{"num_hidden_layers": 9, "num_key_value_heads": 8, "intermediate_size": 1344, "vocab_size": 16384, "rope_theta": 10000.0, "bias": "none", "init_std_up": 0.0331, "lr_mult_o": 3.0, "beta1": 0.93, "schedule": "wsd", "max_seq_len": 1024}
MLP neurons of a small language model. Each row is named by its layer, matrix (gate and up: input weights; down: output weights) and neuron, and shows model dimensions 16-143. Each number is 500 + 25 x the weight over its row's rms, rounded and kept within 0 to 999. Numbers have three digits each. A neuron's up and down rows have the sign that makes its largest values positive.
After each neuron's rows, "fires in" lists the words (lower case) most often at its 100 highest values on Wikipedia text that the model never trained on.

L3.gate505:493479502508539523544502506512459468483506496519478493514477538486502479544544473490542522488506510517470482521481528468500541503500506555508457510514505457498524485515501476523474544471510477535515520504523490486489480523478464480536465510531497520506472495483502469518519487493498511515498527488510514457469469479481510482506435501474507495503478501503507541502468480562510494484507
L3.up505:528518510476447468480523472494467494459485476505478476511525514522479472521501520510479512492520538508514462476513470440426542517496516476473526472486508527520517527488468475544491432561541509505507479500501477485475507490481503494501496529537495507508458509519506504516536474520489505522493500515526488476479501508543538513523506539463468514539471481536588493473486500488487477500466
L3.down505:511485484474490529476487536497500481478483529483559538501488462515530469500517550471467479462481452491523481470513495505500503494521514519508513489491460542524476480504494475504487517494509515550494499523523526497513486521543457487484490533548464480479543493490520534477535504527501500464522468491511487548528500487561560498498525465513472514488462512489451483509524480508501528489494
fires in: "in", "to", "on", "of", "at", "and"

L2.gate960:483485460491450533472493542496478536483540551502511488528483483503492471538476498508515489536518521498500518497551542501509519509463490462429517477537550527556488481481525499477501505503562471508485513517531509478479539483490544491521486523503460550502500522510496526475529498521457471454525475484470504490533519507509561538490502527459491494481519533498490514483505526511525469471477
L2.up960:502537522486532523509525507461470522486489484483546513529500475502486523491466456515471509485554511497506517508499515490504467474503530518506573501506520513468524526527495448563529478519502465509459550513479513494484493476490488502514487484491460505476456466532462507527565465498508489471512497486506508518534491489498502513558493525532506529505463500509471463495486468477484497495528
L2.down960:503484542473493511466502504509511529490514509517518490496514510487465477499511490527475532502472495507474506467532518455509500534511475503471525531509478493496510520510540502546515513528566512499493513522502483506450536503491480467503540509492482536488481526485454484501510528476503466543522498493511486543525492442508551533533517470500512528501502509517479462510519499480464478491465
fires in: "have", "has", "had", "ve", "lothbury"

L3.gate1136:456501525514492551475560478516489507458498471471520482499498488455471506442492500547475500468503520517523504512500482504519475488495532533479476598479487530503522515474519475511508490470534491471501503461520496526489515537504458499445501496500503480507500491504479423518476572458496500516511518512486556513522457476517542474505509482518491544462515493468517511489538509468523491505488
L3.up1136:501509513523508545533545558507490457497448481516483497507508546516500517482533472479468532470506550460488498507516492484483508492509479475490481488470477506482451558523492518523510515471503514480492506473481476515489524486546515508509477522450494452509514486484481483531517520485524480503514495553471506533515490511500445510526517527479496529512502549554483527487505498509502503515533
L3.down1136:492509495517512485542518502456516523447532496482488485502485533526506531501494504457483526501505522525493490563518492537510519528489504455455516550506478488498521529506538541519490517489504486499455451485504472568467498476431489512499545526504521524500484521463488499497451498450486478478485508519512499487496470493500564449465527474499503547450507516511526472491476503553519555498504
fires in: "who", "with", "that", "for"

L2.gate1315:524450521466505525525466462488492497483501502519506479453487488486476519483488502486528472523505527547474520523466494534422515517496502510501510509484453478523502537477516508517469522529459466488498505556484548517509517544506519505463456519476487507516518470470486509476495497520511502517491498487494497514480509534458510501491484468535489471463472502514484507473542494462424489475512
L2.up1315:491497472482520512506458500535513481499497462502535519434516527445486494454484491496503475559486533493471486523459526526544532527561456518485494502490520497498471491523516524461469515486452479495485503526515511467529474507477516500498503513523485499486510506532524482478503484500467504488489530516495524474511468502499485429500486488531502507488485536497489523489547513551524535526516
L2.down1315:514499461503504517546520498506486519490520492512522540478509492541497497507488476462499491524502511479523499493515467534528489509529541509495527503463497467471518500476530509470496483497511517464493490524522481544509507533519501490538491511490529472489492510475511540504496482532496491506519520512481491525500500495464590530513524511489508480489477486476494516475489476540489508551481
fires in: "to", "by", "from", "vs", "took", "married"

L3.gate315:499491516495540506476444501529494529485466497490518526479482498509525501511510465533507547515532464474494577469533539499498527523481523500508509517500478487455465515495498510496555483522554490495500519498540529528474539471504515509489462532485477467491535479510522478470447492505504525508480499506490456469538446503489488515497528459505486497501494533492515475496514461490510497513508
L3.up315:490480514522540470483499494487551528464473512463524510519519537504554441495452486493509521485501472531541506472481534439504515515529511501468525499482454467508508482473504514505505491513514518482507525523469479460506538462519455487537493525467506499503529470474483520536465509528506501519502488500504533477515463518490497501515486510491519498500484496521489575477486464518488508516516
L3.down315:491472497502483514522505491498477498502496471477517494497482474529516508526499546479537476484510520484491480549495464523528470479504495537474493441504511504513511510514489489528463504507488482466489498484484528524483497516510488472513477515513479470501480564524506485514518472496504497472541500472473494494445506495476582500481526499511541545497434519519551499505506522548486484493508
fires in: "was", "of", "is", "became"

L2.gate649:525476525511468514463518509480502516510519510529447494469503484477474485524469483534511517475482547439497539505501495535508507495471529471478506521467471478501522476532478489521520465509514532521481500505543461549496531509493492508483487487527480523447505486486487507514484532446494544510473446472505471535498468530518509497509489477474503531557483518480414453528491560495477544477521
L2.up649:476501539528504495524491514458457521500496465470508466513491509511517509506492500528457550487493508444521457492519483498450517504480494487485542491525436512511490522504537507532523444483493507487521503541461500508491495542508483499499489477463486516498482516491484488480499465477508453505470498471504505504468500507519479496486481527453524544488533526517475503517480519524507486472515
L2.down649:494478502528442506510514517512482546474467467524488494491524486457501531458483487516483516497539479489476495495511503538490475484464508438554506540464501467529474506500541509472514493500499461479517425494476511482540512525523498522462493494481489505504500461466484492475476518476495498502467439502517516494502494525494466488477482496502533511486506516493478463473492510509468516495515
fires in: "not", "would", "will", "t"

L2.gate263:521523470485479488505492500470492478496502513508502486521519500509505499524489476509496527471453489484488535489454503507479508512491513539520555503506485522516469509501528515515497468497531468458472499458522475499516504504482472497476506464503506484466536545513525447508504506510528481525489471535510446478488519505502477506474495491454482483522492507517519547471464532509539513490455
L2.up263:554522525462519490501530444457486519494517527480530443514477533498476512487421499517524495445507542454503496472513510510542542474485561488473507504495522475525484509445475512493484501527467536510500468502474528471494494482492477544531536526477497510480465544515502472511470518495462479494495496503531502502488509528521474475489508484479513523527495538507498522484488464477470522509469
L2.down263:443473542538460507487526471476501519482532497511500463503501493498475528532498508488511502470546470505512532504525465480498490477529489506523507461549490484494491436492457506524467507506513494506514474500528507497516518471499521498487496488474466544487502493475472512505483513538536492467487511519505462527563530506532567474494499530488475515533494482474525533503500511499516499500525
fires in: "of", "my", "your"

L3.gate976:516506477552502523569520500510498555471522500473542521499519477464454542531508468487497514484494482541525492524500491445478513504492494514546538478506516479472508525458490496565501513490528490530499493529495503487482523498482521492496472469481517460497504458478535490526541469540496545481531529507455513471487506531535535518481525489488506498488509504466505493477509514437503502546503
L3.up976:504502497459471531504508500510474462467465514521497480496487501487472485512527509501542521533495493519542503484537508507483478532482494448481478514543451516501529513490543511498467529549471516530505548507509497536476479477474502483514507519474518487505518518516455559506542523486542474477485507452550516512468481470491533493572514488497499533500505472489505508494510480513479532506464
L3.down976:568519513484487497515525497497500481504547468500484491489515541489481530516485481466492573513521493538503475550467478499480507526489532479505493470510514486498484508482473503530496468487552490473514524513547534501477492492512500502508483508501472478509533475496481503506491464496509527455530500536437504478497489483520508559468466553485504539474504526514486519473458542510508521476497
fires in: "that", "of", "to", "as", "be", "about"

L2.gate947:498494481534500455486541467466458460510512491504488543528517512538524541499519497526468484476528494466491501500511517534575518479454527512472508511539486479492499481547488477448464510503511580504548541468451466487460505500530533456509484498536510503517437503503528532506514504518505483468464456516489519495489488483472466485496464511585495506519504505495528526479510517496502499486481
L2.up947:518490477537477504512521505497525509527486457499532524538501513514500502500481516510513509452485511462486484512495510521505554520464509550503522493535521452503538515491504462500500528518525478475496481471502482496466493466543489484478513496435538485481463501516517504500517489529535458529496518495489463522482541529485520470460458456477520514500486530477485504507540470502521503458438
L2.down947:545497497525467534528499532534503500515488458494542465496524495482444520544466508502531526490525461488482495519468495514551486512521505484524507502474545488499455508482448481523507468506507482514522458469531500528500516467521479507500515502493516477511468513517496463491480519495502483515449511524462466499487496500505543515511466522465505536545483536478461477490548486522511474529478
fires in: "final", "place", "first", "next", "of", "second"

L2.gate646:489511530504489530516491515439498499485465518497484512504488520478533476506506433555489501483481507470517477471455466529544531494507531508507486520478475495488487482447534514452476484540496495503517450506472532494444453449484507506544504480501505510502506480489456531482516516539467467480487505498498521468497520524509493473467500461474476502526521493477459480478501467479506467459501
L2.up646:529534499477512522511503514503472484519529498511477509514504543496501535481502498471537486525506501503470471477500518522507509482519492447515480519476577477503509444488488488496482510503480512464490482471438500529467482480494560503489442493476488500517524484503437508487532454512487469476492510526465494484476533498539526490472526471491518483515476480499486558526491523495464522453513
L2.down646:500555524513509503471511542458500532538464496490513543497523521525478535486523489519494467473461457464523474528519466506520484478468474464483459474511466496466472500444489486510558483516521497530502446474496492505467478466489503516484475481472513492484497471506527460493466532515474517501526487483528479517481523535484525512444536488465463464487487517475457524490513502495477517510488
fires in: "first", "same", "another", "next", "second", "new"

L2.gate424:473463540455498542532495451560524492519536503491496490485499489477460491450528481545489512530503489457522483491505495525485543514495521474495472483473500517473488472472480475494510484487502507484530472484508480538442481486545512482523471503527495503498479526504528502530506529523494513500542517490491498531505472539484512530501477550474496509519477470483524527512508527469558510508533
L2.up424:546488494455498467511503448466503507526514472484548465486471483510485509512523510472535496500463524522500471486491492489516484477532504474490509505529464504513495494456495516508500537547519496475488498483570461514499559530498527492531498474538525526486495491510467497465501483485459503506537516481518518499476477439484440516512501503515496528513513479504551487495479476455546549486504
L2.down424:543518490551509491452553474517487478532494515514477474496489518510524484514502530473501462489498516527484492501510494481488531491569516473501467502545476449483502488472534480573476506520497512439488513495490515492479551547519488475496466512490479488492488485489475522499511476499454519486506509501497477517488506479486539493539488547480500523544546570498510537497471517520550518518509
fires in: "under", "to", "by", "of"

L3.gate494:496501546503502466502510520534475485514467489516527538492510485538484526477524514519474472484485527562415484509470521474474566533479516505512552509475472550480500485482472494497459467522475523514515459534493504553531520521512500515554482518506475477513468525547490514501507452497474509503494464500511468507478501504486493523483457534531497523528487519510500540492499475493518519449484
L3.up494:540505438531472538592531505497536481520459510494495467527506486480516485487547502530466488492495483487538477521481483553520518453492506486495489503526513535490506484481494505508522535505488476472493483500489498510540515513523459500485461481526520530524495496484514508493531501530504480509479485529517479485460504523500484490433482487516527536458485464521486495518511474509500518509505
L3.down494:520526507517494527519485495498511508521486495516502478538490532555513512493499550508488450492482486490514509520544503504523525459523512475526525525494528510523428445480502548514484507500471483507486508518468510476552506478562485518464488476495530481539511510544464507507501458498513519496522478550519478476474494488492492493496487442495513501516506515525489564468536478485458492508492
fires in: "left", "right", "north", "south", "black"

L3.gate197:489459519487537500513510562516498532492518471534456499501478519484474539490512472516501546517497499496470489526475517487483490504504513484484482503498485480512513483485480530474452476464481472558472477503489509479477527493470477505499487553497499528471515522493509501528529503509483461479541514561499533537487562520455515545496504476500506519438521496493537482505484498485524511465509
L3.up197:493503521453489524513490527542522477490515442529489512503488451472521519469482523471509537520493525483489504515527525511514479488499500486529541526534511498489498510475521510519515526452542472521472507532487514514489503497481480541527520526485497520467504471471529524559502442469519442490533484521502535502509484431504409433533534517533511503489497466504443485461481498480505516481534
L3.down197:481477509490493476510512501515489510502508491501481440489515537507483536509552450476461467482476523471514517501504515484467552481478532501555498489485512490501488547471491509502479539486514532522512490498520472520496511496514489487463484471440510508486512523515500490482467491522533503486538490480486520550483560524474475527530508439477537497502508533456516510500466522548500503485493
fires in: "of", "or", "to", "marbella"

L2.gate1322:488499484483509499551469513557484539515515536494536489547494518534486488548468553519522492486473485497489509446514496490507515495493504499543517515513551517476489511520525482491515510495475517502510455487458498492538428517481519521464522517448482492514489514555527463434507491494486495540480516487494494515506492444515514509496544510495527444492486508483469525484498459507491537526554
L2.up1322:498499511498469480523540514472506511478505510467506496480476452457506497529462483486484515466521517531516538516499562473498517507553498445444523522508495520486491522485518488498470532543468489519520561479472527523497482489464470464509510530476490528478489517439456498495516511521472444512487502536486478473524478514517436488459523520475510502485499495483492512463550477499498506473550
L2.down1322:519519492527496481484481484497545525504522525476460479484495470514526507535506485473531520497499509476519473487476469508503488472537486507445503486503468533482540516437511522522545496518524467496488439486492507505499459510544493478517469491449458532507498501527505494521500518523498463477524502484478461465529471503484528534489546455498498459449476484479521485494520478527490546490522
fires in: "national", "western", "southern", "northern", "eastern"

L2.gate190:491485550486487462516502476456513517463506474534508505519488479492522546490524447481470536502477522493521533530490541514498518487447523483483499478531514513474425547491493492431516513469471558527506482530525517525479506516520478515502468519501498544511488483500509497450498512492484502525518498507531533505469462485525574488501465530497484521502507515485527453509463513498459505509513
L2.up190:519526538504487428496512486482473509474530493548497507515479523511479541497542487478496521475454485453498473500454495500475496494479511488475531479488497515509449562538545458476519463537501524505540442502520508533511517532493452501525486492510540515547471482471467460428492526493513469551523490477497506495497481534447497515506456511476520506522488517506495530542497480508446502491489
L2.down190:514477466549446456513470501488490504454509495506484571505458484489480486515459479464496480547489502473495490504485523517471504476481502497514559483492517467491488501461529472487498462470521516513489545469510474503467471506505457512478522460490515532493517443516496515554528488508540536511479481496489520525529524516506481507484488478473496528514525484510504486516516484519430484475510
fires in: "which", "who", "would", "what"

L3.gate1177:543465506508485457525496511519469488478461477530515499474534450534492488515471500495493518484530507503500534504497561494499477515484505458494499488515464509460484521520503473506513484509526538473497465486484502526494485489507456534516503473497513529526490479542524490521468476477478500461544485492501512474470536476455508481510448474547502503540499516516519475480473482495496488534481
L3.up1177:500473503554519481459526530508458488493532516481475441481460493495472523522473492467506507483491456513460523510495461487500461500503484488468524499484484507517534495556478445478521481469494500529514481541459515483480469491507544479470528515544500536496490531515512500502473497496499520485503495501469524405579493502532544512553473482535470527481515459498520505501482541505489511541516
L3.down1177:544522473515481471532499512540453462479500507542488464494505530493494480475496502469479532501481509492488557486480515523475471506470514477488486518451467485441444496526481498523564468449477486488522461515474511469514521501515456489515485452509470487511542455492538502482499516519483487463516485490499477452501478522506509478482488455519505560508503466465474429509476516523553494509458
fires in: "to", "would", "should", "could"

L3.gate76:477521508491520489502528462465486509492514499498506546533485519528512504481520545524505476490513495443506497497493475489472517507456515434503501515490525519491532520523546516507546496545490481502510469450492451489515521526490463506526503468545532512494503453498549484475495505490512504492468517522522527484444493436545489423496493520495516524505484506484462462481471483535493478472557
L3.up76:557418516495501495549501481488483469497512515460548488472510449489476479507489479500506503508521525475482466463495503435531460528487505501488485489496478516500462508479472467466481525502528488457532519482459512473480470545526506518540470465527512496550494535512520475490507495491528470489481517516516481509519490496506490511474468458482518490493496521510459495502469527508469442464472
L3.down76:475502491481508494504522480477474544533510469461490517555502570467502510473494519521499503491536490520510505494559519491494564447497529487499501526477505509465495533456505518514479491487555488507495464466496490443510449505479506535520501527457499469499540504540498500545505531469524502503493500505491519508498465458576438536498463459509470498478561461482444473494499454523452527428529
fires in: "that", "which", "who", "what", "where"

L2.gate30:553471502513497520507480539548469555480513511498491486496539478497476493476506474496528507476482497552528482464492503478483470494493549506489507537478487534466501554485502534529458491484512471509442479509504525509522544511491464471490525513516501530529536511521488499511526547529495478508502484517496504477459531503542525495504527508504513459507524510495465474493520497527504519516514
L2.up30:496452540491511498490476510493517540520518514499503496469510515478492467508497485505489511457463491522548530514465522500490486489520552522496545490494535518457483529502553508538454458485501469504473458491457499494483554468460479488447511524517522514531542528501510501517532517535487471538469505486489489510521514472512419526509515523480500476500483533474498486523514519474469487520501
L2.down30:498550515493495450573513457467509552503510482486489551467514493477498506484585520501520469466504481514507524512447460503521492493504554479497501494508484503471480490483491472557488457481563513495487495503526497509508485515492472506504498508474520453511497496474482464468511466517492457504435450500472504475534516490522575527491546519474490417533484479506485509463490538477485519522496
fires in: "to", "they", "into"

L2.gate1054:479495524481527498545498495500508516480516481486549503484513502510503461487444500460496496535504461469465548490460521499544488508494511481508485499495482465495534508527515515521512488522504482499509510491469459525510517477497506495500481512532544456500490485493520471476491534462510497472507540464467486480518482507489480490485511477469495468540490488543555498526479472516481543456512
L2.up1054:492494509441519496550539517486499478552479481502498474503466521526507501515503556493508484487542478441509530494505511497514500503506523493484513468535515476500524483541493495500508556528503503474496516518516480522494498505486486528504527465520484513519437514539459475532489536501507507458506503516568521501483482465486483506501498510522494464503471506524494522497479495527505477513514
L2.down1054:490450492501512514516482457525511481521514459487489473524521467510462478509501540487514491509496479509490518507498486530467509484475534472481507457516504452496534510552530469512491473520486515494519556465455513571494489499498505531474510482489496474508484528529502522502489530447489516522491509472460503535509517510499516528490494517526518493493507490490511475468491527529490474538519
fires in: "he", "career", "had"

L3.gate757:479516498502486484488510519531506515522510476495496452582459509515492502474500468489459533475544506451537503468511501488531520516501495489506485489506472467469530505537482508503464578480509489540483467478514506532548484505554526481472524551492498509511498513448488527536536532462537479482474511462488508513529498486471563485494522526494512507481535494495523522503548471516506506492505
L3.up757:509500492496457505514477473509526487503518505477504499508505552495499500479507500495500495514500543515526496454467480470478472498482541511488492494527507511503511513537505513509495461466508505509518519519441500472461501488500510528497495536480498506467485487501475518467537494453479495503495516559520500492541533535463527503447471518483519508464464485480509506513503505494464537502508
L3.down757:575493520464541529506484503485484468470491559516480546490465511554507550501450512462509471521535464496489484472509511489560543551488478506499521507516483505505448478468533529502551544532526529541468497492484501521507517492496543519498502535489493477521480485521475502474465476488506474498486451501514524492493477490457514498522496475491481520464532493471489519510520500493535512504535
fires in: "with", "for", "gave", "there", "give"

L2.gate4:511513477468492480496488475507534469492538517507483480492518537514495514490496488539447511503552518541448492512478505494496518509502507500506503550473471488474491576507479486530485515511462536465527518490543506506508509484498480541499475555481526523519525473488532488493524504505489504540533506509455495518478517504497553539543502495497502473557485478492433521496520501479517518476502
L2.up4:524530439527526484512486495525522529486542540503471489499541538524501501463457491572440506472525499505500454486476511542486506527450491532546471521463476488489473519502502510496479509457487454480520504525529500481499482455525495503518496531451509501543531481444504495478481481504491441501539474470466475510511543506506531522507490490521516494537503502489472469563512500519456499476478
L2.down4:525487506539512466460514485504516465500491501487499473518480521526473500532501500529455532511515511485512489529521463464531500497506518520461520475481529533447523495500495498504515492488507513519531489468533504465476500501507508497481484559458522505527513503548473454511529519497548519524501466497472481507461489499529572504490517515485495484535496465494496485505524475492488485488518
fires in: "new", "found", "old", "current", "now"

L3.gate903:448458514482493479522523507453469486524464546491465518484509504512487475486479505494510518495521551469494509508565474489487499532495546479525496514485557486483491465528506471491498582483495514499521480542495511517474523498464512506506454526504491515546465451497515542457539505449501486495508522475514488512512510488508504482512515506503511540473485506498525487508486509511516499496522
L3.up903:483506520462504463512515488475508482467495465470548489514456473461484543454513502493493510478527533525478469497514497503501477499569546498486493508555480503518496533471510537521464532511523544460458474477480558552510540486507471496476465504518481460506493483475539512523492495503534527476517469516483496499531485511522468502547479440500545532491519453507499488449463500493508503521510
L3.down903:465507518490465470499478516505493533489501464484486505491439542482464508503500495422522484485468528524508492487479506509527519511507502529488460501529446509493512482533474531518493505516487520471522438524472490441538475522502467506487504487499473468443540465494536547485450526539504471516455475500471503512463471523497516539487483493499516496530508487468478481536547477499531487502469
fires in: "for", "to", "that", "which", "from"

L2.gate760:534513491511458480551509484512489532461467513510504510500511487500513514456493489546478509505502505529519483523506501542508503536484513484505526493532482531487447480504531455523492516505527487523483565483511500437513509488449529481480470482483506515478489470514473462482524518500534461469484540493503484477509453490530503493496533519499447531474498453532510492527510482518502461478512
L2.up760:484541484526533460571461492459477516494455490498496501516545481541518506465493509551449506479516528500523527520537487492543493489495507485495506554488511481487482531508513481474488507498521494510511534491518525476534530475474521513489526479487534515557494528476487513487514538511510457491432523491508482487523469488467532457494498514552468519497528503534495582505499533526470476497522
L2.down760:502497500505527479504508505543504539520489572470501520491481474474520505442487484486470491529507500521525482500529501503519525500503512474529500561532581519487490488494498513562470513478545488501489498493455539467469507511479478479485510480473524466491540494489490481492522567486454489483488490468460494461502473484541543464527544449523471487491478493479518531517526486501482495519497
fires in: "has", "had", "with", "have"

L2.gate1085:453449497479490502529474515515483503511497505496495493488488491495506500512514540536504548530487523483524512512466503505516493503517514512476485486465492533536485493497517492465502495520519545551538485450495493523565486476488525496500528525494493519460452477556498500513487495500471479505472484490492503482454516470511462470533478514479530460532506539449487477479460491504568456526526
L2.up1085:508503519480519441527531459510520481504509474471488482484537497527538512525529505512502550509486526528497513475490505524489567517500512507483519517490518541480510490502488539506541479500522496501488479454511493521504542485501526504486534542496456529505503513476531439484469544490490474516464498531493499520492501503501524495486515486492493467516460472501452511485481511483536507520519
L2.down1085:498510488451514524485448556507464474519545484464516472490509500501532471523491541534471528506486510511533500496522460537506515495517481495478541487559501538469491466461486481509516486553518520519537456462508534489497498480460508492513506504493539501487512452508486515512522501495475514482514446487496452501503512542493515514513516470464546488480487507479509486520487554519524485490504
fires in: "upper", "north", "lower", "southern", "northern", "northcote"

L2.gate775:443512497496514482502492503465482463488512537504521507491527535500495510545551492477493466516504528484493493457540514556455477507507501510493546469487478510513529531481456506504445517515516482499511495512523488481505495503480485535476550533489508550504478482482511520474516517532499438548462475432535494496535486487465472490494472536499486456508522500521483465488529508516507467478500
L2.up775:454464533523500519509462501491474467488495521496498447530496510459468504460483514486480459507535483511476486474478537500506484519508474516502486456454487481466512550475478514476485474489498480494456467510472499522508469520466527486508501485501452499516487475543461451473465471516497511546478460505505497482531518487491478496560503488474517495490506515497503498494484498512480543466437
L2.down775:474483498471490509494496477510530503488532507522505506529512507541508481532543495491508551490528464492541497482490488465491503492520468529539524491511492515453518497509532517519509481528468499539429510522512492523450555498456466484505466492454510477524489514500501478463470427496476470511507481529565501513484441510503481437457492555466515511494483518522484539512500488460494470483480
fires in: "french", "german", "spanish", "of", "chinese", "russian"

L2.gate370:464488527527533511476464494549482500537463531496481521516517548501474513535517459470492494473494489503471519482501466489483512501459523521499528530507513471514488523509497482509546512516497510515501457481493471473548475525500469497527487548483475508498507473516494478501472503485492498537498521482485526493560472502497478528500515489541493459511479459501519475509520472483517578517495
L2.up370:471529491441522474469520509528522494506484529456432515434490464466489514490486514498498500497503523506446489523493539482435515512479491515551481503482524511540480519496502509507551490487485513510473499488545483471551473519513501497483497546495517462537468440520483492489494508506506469527542483469544544454491505513488506501479506477538505526489496447494479508496486503505505499490494
L2.down370:484479510494499509530488497529474483528495553512513522462515524547474522482502492474485518437478479501478507422510524479494505506490507528489548471510520525552479473485494521517576471494520508478497489521444509510528507517516552489525477495533461518468536522493463512480500467477517540522527484491541518471514475484522508531481567510534472510526503503451494493526528514486532476559487
fires in: "is", "was", "national", "ranking", "espn", "signed"

L3.gate258:554552506520507510503485496456546509497524479472514477483487555456483490497530500553499513536505514492456493475487487466520465466498494544471505448534510502484441498507526485472505520522520505496480502478499519518530492510511533492507486517496501519507491512503486561481464446507553481493509506518467488468479500487472452466480507535467497503490517518496494502534495502444515567503498
L3.up258:484517466493554492467476499479520469539489471479537499497524488513464506478486508486485483469502520476541501522492519476521544484487448519516508450496551494495481505464482452494529516515474530493466483558523538535517435475506525519503481458522490461517449476438487530550494485471494495519523513487480560479485459520477530476477520472495491481550516522457488532503499493511497548489486
L3.down258:473502500491485486517514486491529455489511490445500506536508511475499498522579541515504562542515465522524542534538494556527565515541485499494496512511494495495529501523506492504527482532513491550509470512541531529474548502468465533512520484472522469520520527491537507486504505514491496495441514478463515532529482531469545539516482517469524513484476443484507521501525459498470502534497
fires in: "of", "to", "after", "from", "up", "while"

L2.gate1004:497465474487508529520526480521500529477488486524538485564526481512493486473529528520507487516548515520532530502506459548475522488497498513490507493492497511514489485498531481519454489518472499485530442506521475546530501480515480513484450436476501526474471500535552489513537497512492507492473513498511492512507479457488496518555482486504530538500502501511507497509521522459536488510547
L2.up1004:515562516535491498504528508505534509510526532493503518488500449502498502518508488516485477481507531492498514517500541505503518488522472484526556534515502501484498495505506473488478494542488504490538488491478499464488489534488503507497479463528480473511488508492493516481488500501505502514484524503496491545478503515442483450540495481506500547517475513508504448527493470488502490493548
L2.down1004:477501537494492511497490484494483565501483503514520488458526468485477471527507489512522463506550504503502484497475489504467512548492473452535557513542489539502471496496494540547483509539485508489570484449510470526498455517518523467490504450471534468503506504520511523507494481509527490505495496469508465523440484504502498487536485557491534500484473500521493515473523476462500503478493
fires in: "north", "south", "west", "east", "northcote", "black"

L3.gate1277:473477475506494521490531509506486484498491526477488516526470510526458521529469528551487466476529487486500497509555478448473491504527480507548546490459473502511540523478494540484514480493526454526487471483460480428532481499533509502503518485515497516497509526481546494485472493508471488472488486497512500486525486488509437538514508475515454500501509544485500495550533534476499487526515
L3.up1277:487426503482498480537519467465469519509490484530543480532479504543548452467486497493472491507499510461473495478547495525543496513483461482520518491511575490503461489471541549503497511458478492524471476495478546477505504479486536490494509458432442508470468476544516489476515514460494553540495463537519518489520486505479513512492533513489537499481503509474519500526525494478518518481533
L3.down1277:489481484528547515521494494484510499483486498527510498553481461548540457517518471507518503506486558495483491487467460476484507533534508526522491418493532476526513498487513499511516475538538435479466480491514521495502466496464527470527493486472515452485529509471497554512457495464462503511498469494499501511521436526512506479524487520514475520504493514526521510501483535455499490536514
fires in: "of", "full", "half", "german"

L2.gate261:469505496481557533538506521501457503510489490499454514489483528467463539505502500480504537506514449479510512501513457471473533493469485489448532546464481483472433533531465513482469519529469475459540435518499492520492513510501491477533517489501469458505488478506501479553481458485520501513492490514490500527493487525525451473533478522464481461474471540529533520498497511461472453482460
L2.up261:548506504491471513530518466488513469499534497480470465497472460484513511494503494496499530520508510508496539490516507506506489468546449487494480482503551496512499476477515526492484502515490509487439517488471490493470533452514483517493471513509514488500512526531467510481533476535498515496525494493521477529517500531543497512537497470476479502516512530468516516511491524524498504499482
L2.down261:530491508525441505494509543524510479512513477490478518515444508496481508502565512488561511505533487499467483512513472465519468521493493486529482532500496464484495477507525515458499477505486494487494458528494485483480478505498526548473489505496531535516536475516513492472502500541495475480527478480479495474503481480481566532517509516509513515526482509484527538544523503501492530515496
fires in: "of", "to", "late"

L2.gate911:488478462526521486477485512494507517461518471519529479532528509523462537499542548502532508478513470483453522524505495473498506516549525496514524501506483513520528482480528500467491442491530513490492505501496523520536493482494522466510467528513554479549519503490494524496524508520521460495437517528528461461491507547514563502482476489476527559554525521517463504532507495476482499530482
L2.up911:493527479500471529489490500557499502483454502510510516514515499508478508490517539507531485493486513510489482491545460503505454486535482512464525532470502511511510520463488494499499502495500517512509510505518514496478493471451540526513508447481445509481510457492477493491487522557516552515506488518498502490507505560458518470473497497522508525513463481499491503492487487522477527476518
L2.down911:467495497498452494510515529497463487500486475493513495527483473504431528512509560502491499537467494439507502491496554474470504465524510521484529476507522486518496480490524492467492486481547498522505518464500485497497501501499498506459446483516476491478506486488494520553491539549530528471496498467531467490505495511444469501503501489491485468518518469499522519480460510502478500457500
fires in: "october", "east", "west", "august", "eastern", "westone"

L2.gate431:505527519495526513508466483516504520491537453485502483523498486456481529475519508481514497514494529529490526511503530525531525491544524503492469485454533457532520527495519472506498479520515474509482500531459527487509458508530456487494494527527488478507507480483519512472511498481512492530495468510489459524523466507506548500482486568509504446468502470554483531495495458507530515469493
L2.up431:498515543521508478515498471535496528488498508503463461497508487497524537532540516484480516552492491520449488479512486556524520500515506490502488478511496476503529515488523505499531470478536475500491448526484458542505508496513461554506493466483457495495497490513501464469516510501505472521488501460496482520531446501508511517460489468489476454488460453537526513499536465484522498507511
L2.down431:510518492491502484504468495521536501510506491473446515516507508491512554458525532514528560518482513492507518448537507512502507517536470555504489502435502502492508497499498493508527518518485457500505491488476515506532471514485498517505464512525503504499490511546475464481498524492493542502472436514564487503516469465483510491500504532470499466482493497508518526521528524517499482514487
fires in: "city", "town", "place", "state"